config.yaml
positions: "rope"
extras: ["capped logits"]
init_std_qkv: 0.0242
beta1: 0.95
doc_mask: true
MLP neurons of a small language model. Each row is named by its layer, matrix (gate and up: input weights) and neuron, and shows model dimensions 64-319. Each number is 500 + 40 x the weight over its row's rms, rounded and kept within 0 to 999. Numbers have three digits each. A neuron's up and down rows have the sign that makes its largest values positive.
After each neuron's rows, "fires after" lists the tokens most often just before its 100 highest values on Wikipedia text that the model never trained on.

L2.gate368:551532524470525527479545564489565521486546518465449485537446505484471451527511438453525522532488485481556494592481447468542511480533494502502559507511568509540566476480498448500524443503575476463439536565516467513517484451492463493466459539502547473525465507434505547458558472563507529468544534526563503584422555418500526439518545501553492547436488507531477530490530531431533514526498491496564444514509480531531445426456474458499488493550481430421500485526524504471534470440475487575464478495472521507530515456484483474478488442409451495544551508518495547522411487517510535488480503532536542467445506600560477536419559496516536463514512500515502463474493492572543512526460453560501430500463516530518442491492470489493473552442622488484502498588569564530451521612489414
L2.up368:457542488547521482540490546540479446500564493535494506523512512455528527516500519502518404504450496485450573424460456398514496523489461569579395497510553474527431504563469487457610482492498506576484567480513497490537527517536471518510488435443531569459438503550546487534538493542520477516504423488601569510456540504497461538530520520523499502486390516599436507516485522487494507548487571529590415412471491503496462516433518504454459461524452417475484477495512517493514388494497493507565498541516561523569538543527467495518535521513528516492553516473527542512517411504562477461491506501521483435537470519475499552540582522565504502532567588508511481478466489488536531578504477443452511497491478425511461490576460478510485541502502454567576485576507535548434536456463485
fires after: ".", "\n"

L2.gate1111:495463480496491498431431503497526520538486468506482579514519446484542506486451560560548557408516460473549542527517547506526439428523559463470520495478523525497523428474527522467548516463520583496517544491460505564513486463545496544506505461534541554502475501493568539519453513553472446537552518487490461486504514430448388487524467508513573477461499486451483558485511442557452457556449509509566484483555511511450497508502542426481532498457438513513513481483482502581520503553498463466453500514505444500505511532511494532513522557551588472527522546545526554544470508491473536490512490508572526467590468402510538466487491519523483449536496430480434447501535508529505522596520506556513440547478511526405471438521475481479548462409483533497463517495590545531542534525518469
L2.up1111:546483548548459536465461463532484450425516512528562534480448549520564521516583589438503444490534502499551532534521438497516446553493561455529494493465518536412504459481522505461475479508465477496551530482536470498474503570541464470568446582508457603569477604502539467541491409451423474541527554495476528445450517546493516469483504545468496532549524498461443420519538473509475523524493479505548445548485552538539492497483521525424520564572537516423555489521564544464507488512476507473420591463429447459474488514439519551459531480502522491505470449524561533487486496449464481561486507485435534524526569495470436503470495511480570507449534524486441554500550512443468502471502444494490467559500570448489572490538537547487454536505508523483534503565472454551451453516479480
fires after: " the", " his", " their", "'s"

L2.gate1531:473447479432475528495502557462479526522468429451397563542511534458587482539477545475488466547455431478520539491488507482482497523540516488438505517461489501462487523514530498520457503511521545451523518461445487586513491556569456497482514453599578573598484517556531520540420533531555481476502488461545545549474446492519488452514508495528547469432469537498563527543524493460537549524551506515505440524523475500482511530537436483463523554526438480463511526550491453484518538469513482550516489499414439492487510551497484583501549496529484521501418496479519543519510440532559455444453456468527515518500468403499515545472506553528565524559422432565531521520500422427431469502504514575548494506490449537530493454584504542505480453471513549523496427504426497492519558499491519
L2.up1531:495466500544573503477469577539471517499494545439483465555493582524545499554565509471457517562500532440462533518481466501522513546545438527456434448488460517462531589401476550508510571489579515465533483412527554548533465471503503444545483525535434477446457439555541449515508489566547427515470474475511422485528533521539541596533508472486491528470475475420511484523441597584516535428537475477599499478569520508479519564536471524521505495495474534499532505488457496405525521530469496563506513518453512473525548516446580541504591412475483507486547572487507513510535530506528491427497540535472468466496490526580511503500462520509438468478504496458507484445473523504535486510461562475458538503555493472477525514503495514436459413548533518468537552525504607431505440479449471
fires after: " the", " was", " his"

L2.gate1443:561534462505509540448477544519563520566487530514534476541546498556515468509486521492519513503454546474477482441479542523457429521516515480475535560482517513546549490474559528377476530490512466509564435463536470467561510483566412476475525541544554489453450482489534477537527486527482492521526498436593478536505468508456512529559501488471534549412512527506537492467508570450447501491483493491480530501517487498502543482466497478399451468471561452487555529523498540516520550478498538509534496565496514538472545510578474554419457524473504502562496487501542516464508520499463448506549516491520443487558539543444586415415501515488471515509475518582525492430504416522516527532489449447505425472485547522546447509506466519452521557484485467522525489504575563474494536552475493
L2.up1443:528560482491565465432542459528516493480512558530493489521541491510561499466494488477505470509455478535548498413480428472460465596512545504482476544442477540571529503486469506495465492473490423416541465480511514531572500498550471578506493516489564549495434513446529530471441469547540541546544470542489496462548460431505513531484487521458562430413439488509515528528487582513465511538456526545519472507494484490564577447476474431489472466459538526548503559465454572556520541472474537441535476534454446502512429499549481510494533482508611453505574464559487441548527539539523492448508471463558489488532404478523483433477537475479463458496469450500495485447447428573484578501509434473426423492465526424533486450595475522493457538480550493500497501566436495480503584471494472
fires after: "\n", "."

L2.gate220:588477408506468470485494544528466518502526421520479506564498589438477476485579472530513459497506467537468592590432487537473566468476577473497476520505437548530522459440508501525508563534488529531449588501487548454455491549445567455527515497519407524478518567484486479454587474469496460543605554433469544497488512547522515458550546476554464574477494526537480434554533492524463437476541549482523540520525510504512488530457465447552509524510561476546523514531509369540461563541515531488441436509565501509539516567513407547551574439481488517454502540489420520492464524475478530503529532497532488519459508456507455438527515489468521534609511435436476478504492516543438501501473543501456507489544494461513454588511532509543389519466509590459492507537581464518477504471424479
L2.up220:472535410514504419507432556510471482374542455456511564493512512551534514491455547514505448489483436534510524502469483522482493529416482445453487498429546442466561526475505553495506513548489464520440531455503525491460500482472499496495473498509474512499499463426493477548453497603479522564608549518520451509529511521439473525535480450519453534510510491507485543487588506482487462535509585475482426506458493523523499514504406492556508532530507482550554529520480456516481529565543490461506485511514346433469495506537509496508570497457501564518509535484501543477541515558435470502435432524566510572517505459434478491471545486501551548524472468491527487512538553543564463490451543530469565544513505512490563494553468505590499471509446563494473494557511526490537544525511456
fires after: " the", " The", " in", " a", "The"

L2.gate1510:481450532422478513495474515525497536529489514537455572479495509501544502476467536473509521503546432510538521533513493444538536431553490495548489573434442506488526495464541398513539497491489500410486523502447553464450523592494491520431455397553564502575522467532495454510485526437527503562429513491590453532449435517481486443522504517446585427457480519593500529549487494543516488449475471456463457515524514437521525512560460403523429437536485527452519544538500484535420496423463548544436511474513461525534480536558499480456508470550557473496529521507566536457456566535473526439510453517475424481545559511584531536565524448545465530560487522467502464485484550508532513467510544511485490522487499480545477450599529430505471529492595470488543469486456420499502450539515493
L2.up1510:568447506513469446486462482482502486401501481536461466490501453535485616447505488478546456497507452470515507450540569416490605541490481506465381509383502532511484564518508514525412460512462503492494537482486491527508539579502510479504485445494461461513521457515458522450507481524481570600452486504490507503501519438492570422473468560546507532544475441457511515542489461524493457537499584483561453475477505478533604484436488396537507518471482500427426420452539564568552507494466497454514490501518545496472512563521550464500500450544508482484491544490436489525520516483441478446549436493456540551463470500489444519472514527490538526466443438471463426481477517507532483507493482448516540467460490466555504520479534482504485524494431523518505435489437503535519439512444456
fires after: " was", " (", "Early", "Personal", " were", "=="

L2.gate9:499566491444517484510491488455513505483512493485568509546437494533542480493447595508483484515461492434428503520475515538482523481516440529460572438442539521471491493509442525579503480500501498489517507465527518416520525505461519584523437490502518551466467562445466471531484458493461541532523529484490466478484536454545522527527582557501530541566520500450497544455510540494484492523503464540543454560460481534480531487470499543515528519529464462496495507458495494529499502547566487498500511562494468559445445445556505461529531498528462524543461538577516490435500493445562406441449410489557469510515452520480497452468515466464562464476454544504494470523483549520502487461505522506498474456523437464529586467589475530438478519489483500466502525460483451531509481527490538
L2.up9:473521488490500512484490488538472544481444496478506486560575538505469413507428508488556519518567562493553430474497508515430486499508470456497563465483449462511512495450457531576545523450551542474498444503420526495501544525458427535476454511475486562484508494552487503550618513418520522525513464471499473550507565471474465465535522551539431484538458498491493523475553609512479507470516619494477494517503480484491454502542446505432515511458523590551468544461557532557468512514497444457519499530499518499524463523525559571462542517464500408546490616517537561509511400422468441447551477538530544459521494535416425525535504485570514549470452462491495507513559500504473490475472541464458500440480471547474458485595511477485451468471582437476446545446497517459507557479545495
fires after: " |", "|", "\"", ":", "\n"

L2.gate1143:486545522470495529474487544508510581451510543560521564535427452541495423483484455438625532579486496525537596480465501451523499573498508417546436467505582535544434545527486520502494516521494487524515451510550506494495569462469537526505604477496571491563432560463417575475481453518427470472534500456521530493512491460475500470528460478567518592511528441532497434535463495513564461539498463466522524481534494506492489535491496432478489470493495514476519460519489433511541540560524480488454481460452549559522573478501486500492435425510514494451467494524485516537488485499516489496487464432542573602491452487487471499541487527481527510440494472566517483497463548477493471580506510457528519516501529484408441544530414592489476496489447553534486449532594468573435451448563477
L2.up1143:456574506449554515549469518586471478508548502538452552535510432579476517439511500506595496547462514511547522475518455516471558495469562431537545524552552499548500494458440446502518511471523545507533514466514555492503551499476470540535512529453437469535537467438473492488492491502534548539467494497524522457411514468421446485520505539483560526538496504601476482483528524557516514550539479561504459440516512454501494569463464392530442496454472506560530466465494475520544577582512565474502543502532490498555580503482487466520464550469528522471482453496494544519517466453444536481456504467533456569463481464523462462518493555484514513484500544489500552458542554516452473541475462507524568519459491518396425489517446481517544489500489561523537480538527465513489450509507537
fires after: " the", " first"

L2.gate178:482578460450465488447444515566506422466523496490530535458475473550489473468487572426529550452461508461521509491508441566446520536416478468497485456393523505565561541530485468547488486485501563475600544478507572498427517533535433591473446469535466531511474459463480448548447482473509517518550527501500461473470462469507534528565528513456544497544476531496567499380472554599475520512501528527510533565461489493494547477501487507537456533505507572545549472470461472525500559645543503476494490510532485482494565513476521478558438505471543489520482488522522528532527499540531533510495476515571481538460487507468488472500480506485481437503452461523480470501582542490455491511518458499551440535601481469455493456463428495484522455466433520504443484500578487495495497491538583
L2.up178:492565478497515518517392478489538515427510540528478541469476470550553474469543535441502478546474449506455488489423460530460518510449513439453492530477526561595574532447502516505489465503453531507547528476558488473487530530429566434505545471509474502509478437494491566579511490516541504516477499506575536458539522449505516445528470549508459501454502554460492491409520518564423398544534539582439468490523490604522510476493462510486573490475504549537582519565509467522360552517568537454546479482473402448511523576486522524518490489476524484569503487475587490439513530522456513581456556478541523556489485450502457461442468539551416456475438521474529508522540528437531543482579580503539501545522515469468477548522497449462435559505535530471504502505552421450502475439494498
fires after: " the", " The", " first", " of"

L2.gate1055:450466524557498547449489459473459535504432447454466551497536538448492416505397534522466476532460518433470482445548484500497502529507510527562514578528427516476524447539564546516479390448520445483482531488482475459565466455572545451561469507475502508473544547494554416405546526496478403448457497506467549491472435512474535508518511470565478419522471552470485469535483461552494467516464529542523463424499501450379515527442546432473531461492513464450527441496527486543536517456585486553481452487454519542525480419507435475464493463488527589440533556515555476490530511525456502437524536559439481582469465487401493562515510435501506500614470455476487514448446496446495532449492444515487491435541450515483478584577441483511514563585470448551436476511583572526515523529506460
L2.up1055:510495575462483499505470476456538526502559517518504456502556498492499500464564533556503513469506476453485567599512529521463508584505477510492499466485551516551523572468485464536521518478465516459481475526511379546501540457497464513556551479414420545483448484444527446501457426537540573551485562362553457501495469508537510461521475503416499488509539480475550469569441522425475519524459457528524433516582451493461508583553527496480458537471509522495514532517495511476435374528478490470488472506488484465484524463494522479499424466506439525468516405524520495540491554434552459417438473463500492439461512431519458458482520531454455407471448484452479529509524552500422549638432517504532497548529462534504521569489545513484498476484490475495509509511554519515489514493451524
fires after: " the", " The", " its", " his"

L2.gate606:500484577539483483512491524482522437580505411467530509518516470495488442484478492466516502492542419522453445507521479485559549495422514504480486455465557448494499481492568507489544509503536466533524565486411506564525509542547590477469484493493535504475505471576534533513475511455485450527486475440515516526491527533476542514536510468448520488586455498514491507527428552452512461429518500522453459506480500443460580501526492561464473531487537438435543530544517427458514472520532515544496519512496498471503515539500514543521573507542469547496519586475564501512499462532528478512546531535519512506545502542468452517417477508541572575476567561505520505457534422590435567543463481498520497449514507455497494559500497538499461543499510481473474519445579466598462447513464488
L2.up606:548484440528477519455441448421460503441546493443507526553471509555483469474421483453514436518492566439511464425551410539495506482497512461424480542549552486493467534529484541488573526504511539527532589445451513570506430552484475542477519513504547494576501507492498505567438480503510516426474557491547516517500489531499564539528504499506498464489479549546462492513478487520539490426506516518466483515514526526488517451479535539512548470541435448531499549517563438550430501519494505527493481472455445460501518522461480507529468532570519491518531521538397519478549480516446506495440560496590469523452536518517502510448442480495515504458471511561475498552558557545500501491509468474495563488546472532592500582539498488581461558407538559503543544492561442587479523528416561
fires after: " in", ",", " January", " of", " In", " April"

L2.gate1331:499512489548498403478495540427481406474486538496451626497525554492550464516491539499584550494504538504486434514571485515444553488468477440464505452532517471507448536491531511529558514494525551484497450524509468466486516505520451511524449486491515465564530510465519477470508474460482493452531504530542445504442512473498417489501561537536521535525473528466526506482529496573500546542489469450519482612589521525566420529452519462556461484485511524530568501527422448526567567450451421480518490434496521477544556491520495608543511506558507491479540539465509451535514467482415486435494496539521481456536522478550448485526480478491479453512523578554539511543497524445462569494426460441543531481539509472429521552499502502608481482472505430519522530514436574510418489538541500
L2.up1331:453506513552451473568518521548478487506494485544438529496582515490479560519569528497579554474442537504523449533572524505430497470544499549563482432533491485537490506432465528514542542449542623502519513556445492443491533563488490528552521523453556547547464533417504475432564489499505454496573526465486527444502502427452468464495607459491490494542517556469412532503493508581404480567488512489514474516563627526479439545525553530519478471522565477530533546511577431533479437492503462470539536454532497418538532530511487504514460504553482516473501527466553509554540504465411541491469533561488543424520520570564513537497569497527534457479600540497567439494510490510454540474456521482492481491477511482447568456532492481553529523507502514490529453476542523450531475484517495
fires after: " /", " |", ")", " "

L2.gate421:470511439495527430493486542500490502458452450561500496478542558527488528538574469434496440498502468506519480474479571516484559476500483498526499436503498464459524531494523528462497480489493547595511469481501558526498515478432443467453466457509543483565566514546427536606468397488511531511451518512460454556467443362538499496500473462475481507550545553477497485482482422483509464543549504550452511486445508449488493492548516516518515637494504402478457524470551436488473435461459489539503456503515484537452489517511501415414533477428537478505465478535501531473525507500533445525500532507515511427547446520538453521519426466480540504483471544506486533505544515532472462500520501484486490486532437526501484471478501516494561509498544513496420531497500509544525568592462416
L2.up421:547477507506453490491478513503449449511504445445482544432484558558454485479533513535462483445541494578416443529375493592537430501505457499513577474448523424490518555593511538540499562491476535541481497497484480488530498461453476583483480470490502485565561482514466548551491471458443588513456493501485458466542481532526459476449508518546492508462553547486560516496506439548508510485548482505415561455467535477517456494513525566526479449526447530578532515479586499543465425443484518463458462548539439517489489414522541504490471478500511549485490525469485579526559496558465529453467477569473525501567517485516509484533454526486528455479505518523441507477586507527458429518389535497518476488498554471433604480549485541512590537534448517538521535496521453517484558526449509
fires after: " of", " in", " New", " to", " South", " de"

L2.gate1145:387514493494542508479467502510482457531489489532491463445565549460541549475497492503495481475537609510499485463469476489544492540452506505554485481534526447457472493440469473543531523483502490518509508481524496575427486590530469521502489469512457541532513452485501512491461482505485504483520514475492462529578462495441453466536554495530510491520464408419471508456548506525469452448528509503457449489520478483558482440502397549546525521501436503492483526408534463445537496462455526515488518543499537470510481479531457422577509500492516479493488502531475518497516522523426589504499498496505458435564502473506490511515510444509481525540575527436505567514480486498473466498484409469508495518581527507558528531572589552472397549484517490499494515476489451481614486453523478
L2.up1145:507415541374534544475505472539479480528496487606496526441537497489501501472549502500523424534471520490479439518465500469565515379456457488519533515493503459495496523477455485510504595503515482504490488522523580514466546535563422520522477459477597515543486491456527466536456504497541568517534500519542492469560505468475435527514557506507517460512511470511469564552545517554544420520559406517479481531577454502533394546443479471553481528514486514489526506396512466507547449491549523451553478497482506445504532488523538438502459532481480496468549472538527505512501524564475535487487565471489516496504447521464444467499498610553558478455475544523589558507489568493490439559475544477477567676529531518528469505459525482578535511605553504502467514445499515548492510584568477
fires after: " the", " and", " to", " an", " We", " of"

L2.gate337:488529436520450526535477575547520488500452512487478554440556394458533568536529479514504536514548578499434514504532464517490481506554475551484487432447473436557471512541530465531528453458506486506442573513509552543548503451495527453459490434565458584572500542486510530491482471575501463507548454455529538458586458507447514519546525450451489492528484536575499503490519505439497491505430533503483554468510500449550482603499501524481381490519487480592511467540510528511517506481481522543537536531442518522529529611520509415512547479574490468527476456428488485566461515523473497639554429502490572507478531473450532533565483612555408549534509475569514499500481496504496456491457450505621476424555538548554544497555461507537533471468556532527536431496490526371487561540462562
L2.up337:547460434438445539493508498438490491490415508468490450481496573552489545555488492469468422450522490471499514508476508545478476481527484483411560486479492540515486509516548464522478459492471521519483510491540463451538471489525536534463510509500459501481479462533473420475528523488491483481503502439481493539507479555488522556517532482595483461468412449514545549491541479499484639512495500519502511491480496471503548417493405463467521539531438477428625431501508534429514482441533493445544479534535491476495497546533542498531491450526500538504498545493451494567542455562514527450523520466500529495490511493475447470524452490430540500449524503469510502553459533425463481485462505554550552463545564411452475508524508448541521539498483537499479546410534531481430489523491605
fires after: " |", " (", "."

L2.gate53:533498459492466538414497519392541464543458502506519535538482446478533471532458486498463461534494441491401455519497545529487451485459509504487503511480506490599473446480554578495486559508490530476519564548496457549509497492554491507543503446533519456511505470465525516527488547444456551492495484462477473432489544522496551521420459535481438557436458497457491499436497473492543492445492503469459483495555524522572554450452431579448528472530503486529512575503472503489475531409534527565506561565560463488599576510500479574535496532419626437543552463557482529536518492553557589491491467570466513512549512567496505511526533525547501513493468507448382580510585491524483519440477477558511459376514489408485453507505440518497500545558502522449479455506496503498535623489525471
L2.up53:454515480521501501536473544428499453461552447509483599472536591511481471569529501403571545577537531463448529525487484492533523521421461569505397514446505493592536473541501509524492498479573518507498449517535519500499517477520509501528532521476449486497431455537517499529483523550538561584560468498462487531521550481489487571475456481408513462525510508524516497509519527518461502457518567487499476529538479556456454505534477538523517499449462444497590508560495528513498561498483401481502519468479438542501557548481474488496487446534491486530415522408506465511492465570519459453486534496476514522534509541461553430480409534560498537471584518532557497458416496490466491565506497456535506541459468518460414486488494499493539453514459492487466509552547514448499480423523518
fires after: ",", ".", "\n"

L2.gate25:480394452503490516430453528475524437506442528501527502537527488484533499504530440491574539503555454505516493527464469497515491501458467459505477515494464509669496510582472462488522479517490497411513553467553471510552442484527450536518493471572558469482487528505534504481508503484506493478550536496575521529534531528461438557466478538495461500439544523612539566466454512517469505497493492452549491511455523582472511444442548484453546523514495515470517493472482482539476518480524508467540492487487471507533487519552502445507530484535471495541469457460526576538463461521465475471450502445477503522505494605467473544506580522448473501559536546449394533446435436471486488385432565494503516529456442479515416513548469443471446485504475523473566447562534487511410475443485505
L2.up25:481477491452457516444482458487534549482445491527530475423397436451551489497558490556495498475483501489541451579483471495419559471521476483506507488483459528502588510528508510497469520487471486487531502535488473511511540492587465501530558449491477503473459454512552508528564507448537534494522523507497541503435485495458477515510530536495461476455488567605513494441478507538526514525593530514560498476470486416525585451441520531486499507558513492502599480481492487510541486482471556516531480522501571509516474548533515540502526549514492493499487478530455506482433481470566573511509478501483478471559485539477474524472452494542529409621484526504478434490557520493494557510487468534546512468507463457522537476491495533503460598526507497441551478503480472499473577491520455
fires after: "."

L2.gate1243:491506478506499474459533562497468519526383552450446492494551473491472464502510499462499551507583505463544547443536484522517500467493446469584466514508466475510431502450480467493514505576510550553641512563484487499455533438481469512508557501475564553481515459465456555510465447529579532534521527527507553522485539542470522469538562596481534502426468491510452442555606531545463570508474500446556529506529528476483442505547456539495459482489481497566425521477565574470500498548463493472491564506469509426443519595521464488510510451529593493508532476518470571459511474488519498504461486518485526499549499505550545509483467551499580520445564517496512490459476515536429517509504521442485546515503496518499523502549515485495416525514488568478578526534497444532551501486497456
L2.up1243:461566495518483486508526551556418455551493528468489556509472474524487488566475622501470547585588519506475482482513519507537490484583520501556523441528513562469486465501496458515506472519528455496488445466533509443539496502476538537534580557527437456448455452478532524498482537585516496515461488506468473484525498567513489474485490546567549485563576519470508485483335463455521494489502492534525450485448540469430507440531507543545491459526533539479566579474556520491521537471533524498472486551482522485511411510464523514570488460445444525493501456482522461521486478480553425502505499500467516432581582450561452448417431498502490551558534536442451483472487526508460508534439528537520504514509559512389490475531493472569497528549527453406495563471459453469507535470522489
fires after: " |", ":", ";", "|", "|---|---|---|---|---|", "|---|---|"

L2.gate118:541466539537490487446485507467519479522462532479486568498455515496445497578514460451522562485500466506501464478463481441564505590517424479498512482495452479561551480540453458514491506554498484469461526496518432521536560448469544589591460536517438462540562456477438524485586572521547443483578480494474535456471427489489515495458490593515575489450502460568504523534552557458541468477446476428483497463490496516509505537465496507538462469478527501452496429466474484482512460500538437450399530512523512479548518497516500481500521484436444430429509407473493472469529587476530493516486501584511548439512470527467491504476515545502483560558571465529539503556475464446472509438508591486443421493527484462447433593514487504491485510504516492557438524535474435537558522533454534
L2.up118:493479519573486450471454527499494433513537493383535493515518535513526457493494518487518501496526458415520507544515523441517550529492480442536442459510482524544500540514477516536501523534564434516520499462495539520452478488516510458469437524422464511520502452533480473559523532548530566491525510519531485467519531486553481536491510443476427534511494457471449561494437525518530510529470487428477477417558530520544542483495428552506496525459463523520552574477477509446497614594555560499446505496414524487484486449509552535453606554548473500468544524586532568492481452443414486498451524531496587436543511438470463456497474574482467506448505428536544502535507522493471518522498470502531428503509576498552394486510503521435542492414486489493473497529543509566505484498439571
fires after: " the", " more", " a"

L2.gate235:513514535474526548508478471490501498549489431484431570450521535556547509453558574485519500429534482482520501478531536508489396579587504497515504474503499473558466558465495479506453477498482504500515518445527504434445470476448433484552471468486501523469455520513539557493561531504497541478476531518549481467471548523517424508532487519554542445468430584522491523479492553457472514529495511552560477538518441498500587501505482461424465527449504569498421507552470538514528559452458465544531572485527457511511549500552514557600498452554592474499562466508440572517519509517457510490482444565513501475472534514510518516562582553484449456427531501545523470513501493507445458541579476493536514477460516498477447454493503483471531426567498499488582448426501526464466569504482519
L2.up235:411506452434480557487626521522525528507522515486495523460525488478588466485419567565536513433483546527543479482433472447462452599504524508532519502507564584572483507544492464488489516488482508461524485537551509509531485515504489458508430492444499389493562504475474476507510521501522527472494486529509542507502447525443494559484540506535496545516453548506490512468475478488539484516504477514528525556477497527529484481439481521480478496466532499450501487513534540481524493527446525501525542507573467487508466472543510479432452496522534521473476463603477503554471500515509525464529532578521576508425456492432507506449506498499468580530515480486561499493514502485406519604524510460536521440504547436557521465396483504489556513477497519536497468519440519498546481507441408
fires after: ".", " ="

L2.gate887:501496570490485534588595480507469466501478573492473521492548505580556528475555521550491481536545517506515434535458439506444531440494479471547536584531435495507545475503502572532465524561465480439558499527513528483497445512524537494536548431481488575490454510522424544482550519443497441511488442482498529495508448569569503423507502519418540535548538405478487495507556472497515480537421586499441480514466574436521488529490536493410488477508488591445624493518485500506486496526567471538468461499493483527533488494531545510468539535602480459570570431453396560465536488588492471487536504486497520533463467456560476454455497575446468466465531530449471507492473591486535530473536494510451488578501591440493561442553513481427526527492505477477458509516534472434538492450485579
L2.up887:481509514406526540513513509490535474544503487482548531472561513555486537546539547510471521577596487476560521504508496514429478485517484502530509530547486555503523456492451543464424494534504554433551480493493481528537475512580522624585522469522560505579505507574565464416609547439469422538450566491564531551469476539487517510487529516465562518519537452610502402494451493536485422516474485406496534528494556390459449537476569496496471422524525552523516469406504541520556478539511507570436450451456475499569477415451473585477548500520524485487535505518497517506475530549463477487492525494547480558555508508507503532442465484512501506494535535430484522503530598444477564483550489561458446523574583520442520479528515475483523520483521548519496527486516528509517510465595541
fires after: " |", "|---|---|---|---|---|", "|---|---|---|---|", "|---|---|---|---|---|---|", "|---|---|---|", "|---|---|"

L2.gate1011:572489472520472506479520516536548505491474468436486443468550561511536517485470484532538485445492448458486489540513600564531507464531498518454490484512566381489511555489499502475458514514458582483475505432569365490456447486469562559494567504525437494461546461518513502518544520501501526457529489521468494465466525456477465590529536503518512490589456473527473525462541507523547557509449522449519499486446477470526507407379507534472443530510516502530520472479472584524527500542488542587525485493521455597542463500514488423436490459535581510504554526474470475530496525512555527520440515478508528474541535459483450534486527463527453451565543513478534442527567501485468523510441461573523547425515537540514533515489533451428478490484553480506520491524492577444446463502494479
L2.up1011:448421453542474478453484525505509512532486486529533482482432443527550497494549496466457515480492513458455451578452452488476583521581474512504470547461510483502484538490502548515426472545513522473519481443554464481490403494529464473516523503560492486542463526534561465493470583421501514456548540483552537552476529470476473509453437467507532507505477491472532443430513483407519566518500434535573513525392531436473592547540487604467499538476431561484474513457480508587574498511497482513540535444443456542520510531539538499538566469508551498504492509473485549522580456525504509579482521516500489488468495514531476498503469622469483457562506518415469462426499414414445423466571518546592577447551525474528511520500501506457526516525537490490569508526485518442508536511436486
fires after: ".", " km"

L2.gate999:534493494523553530481529516458559400484513560418540590492489540539515493528489556438504469541484470525451558501475520471553521459466474470499588458539464494469508536491541525549555531521493426506452477567504478556512559491484481551440474503507482505480426494559511509496474550526478522518500544539451528450582541530428468539441501468430520532442519496511411532532508512478508518526540573498499544539510513479452586488465518492531547492526472471461520532466514517456535453491639464495542523469437477479509591499508478502424504553441547510494468541463537476509482476544521405400480498529483481532476469474474493456464494524472544504566458524535526544522497519537484480372517519552570488489467557491523540463492564488477510476501492599510542524579487543483428522525472511
L2.up999:523510454498554528472448535506527566571466524468538513427497494526482542485411481482533546565524516504535518505598548513438511449402483480526526449530526481601416522474478542497412507561506502579538452508523478504518527498518511516479443517467478537510431524459535492565537526476519480478474560485461490461485479569447501518530504502538501532428554560501453460524470490586534478549489480461539470465523471454526399537564446495456540530469469429471503473496523526546466559495526453518465478539510511532508506546473514519401428511590530499512464450512515567578503528507575484448467518504450528532557512564447493581454467491483448476469489574496459473549518523488511494417460453458478538506530447562475569406584559500520517462494491482549500508561526519536532509554484555
fires after: ".", " |", "\n", ";"

L2.gate593:556531479442526475516409548496466462491555509524467536492497423569539501455510517517498458479468511478464507506433534413419520422491434477509550462477528430482438545496497494482581563491533419478433435481504564553544420470468512455499513522548490515506476566477460497455507553497506516472470486477532468514482499542526445459488479539578501522474477481527574455502621569524520505442513533548572487489495507502523580482447538521494527470430465501518518430482469513489495512511500437515480499479456510474485492544471491494462505452484441492557534552505525522486539507487514494471452446506571489612456508522508545544520574502471549503509516491509527530451441508497544495492519466521512525483527464502541410510612520540473430420420487525561525511496511446481536556484610567
L2.up593:442476451497531479448474511514398513465469477446471481427531493443518438493455504503506560494542525446450574468460487456567523540469508506497480476507444546515455538563540462532473491507440552489461477450521521448463450481504535490460484495487473478484511488482534437569427599529536588537567475502498510479484564630409507553518507505517434492494478532435494551495403470564560497446496517500494488535552455538523526400530480583552515449525497536495512422554443496530438395530532481502443508479533458599465558479532489525504442487404445530483466480499488514487510438464498393515503503480524518436451513472501491499495484513532499486460491556493536481537510512531532481556504448486493534475566497533497516395473443488436581486477472433455518541504451505456450491600524569
fires after: "\n", " \"", "==", " (", " the"

L2.gate1045:559483465511451446499512518511558501523524463434568517468545450508466500490513421584490549504539513440512431449540570403581481504496484467517518514545510467471527480518449443543473490555475488502533524468508555502505526533459454476476576481534543578494446515445444509495568516521541580502461542623478447516510493452466457486497530514472452505518501589499449501474493525509494506489452439499545536491484539565527437503492477486487502457515501481493470518473433499490503555545520503462486489409478522437548487494477507581469446512486504473441488580434479456496486490476522470477494496545535538500462527436515511495576467487511487519540454539528461495477448408555485505458532475516444450483491503492488530507517438504551505571526450577523464522501534536531482400480408517
L2.up1045:515543493540487434526493526517507508508488498473482620407471452449509458506563522540508506467549540510506541473530592480463510559489522483477476477516488531474508527484539516541455537514485525516476521511520537505496559518462492505481525424521504466548416491453511509498550482529448518512449512482543442532525542425529482500548532530530444487476460497455448528453495523497473438500491499487534423489421465495541467522490533488479445490547557522484469502505445505554588503522497490512505512460488494464504454490561417451451473536432512540542522515467509480519531414482466470506459476517545570535434523528524566438591477482542491553503400517509495477568462440480469538500483534498470391457529546506502476513479436570478538475549455565534477511499566539498498418492465478
fires after: " ", " Title", ")", "\n"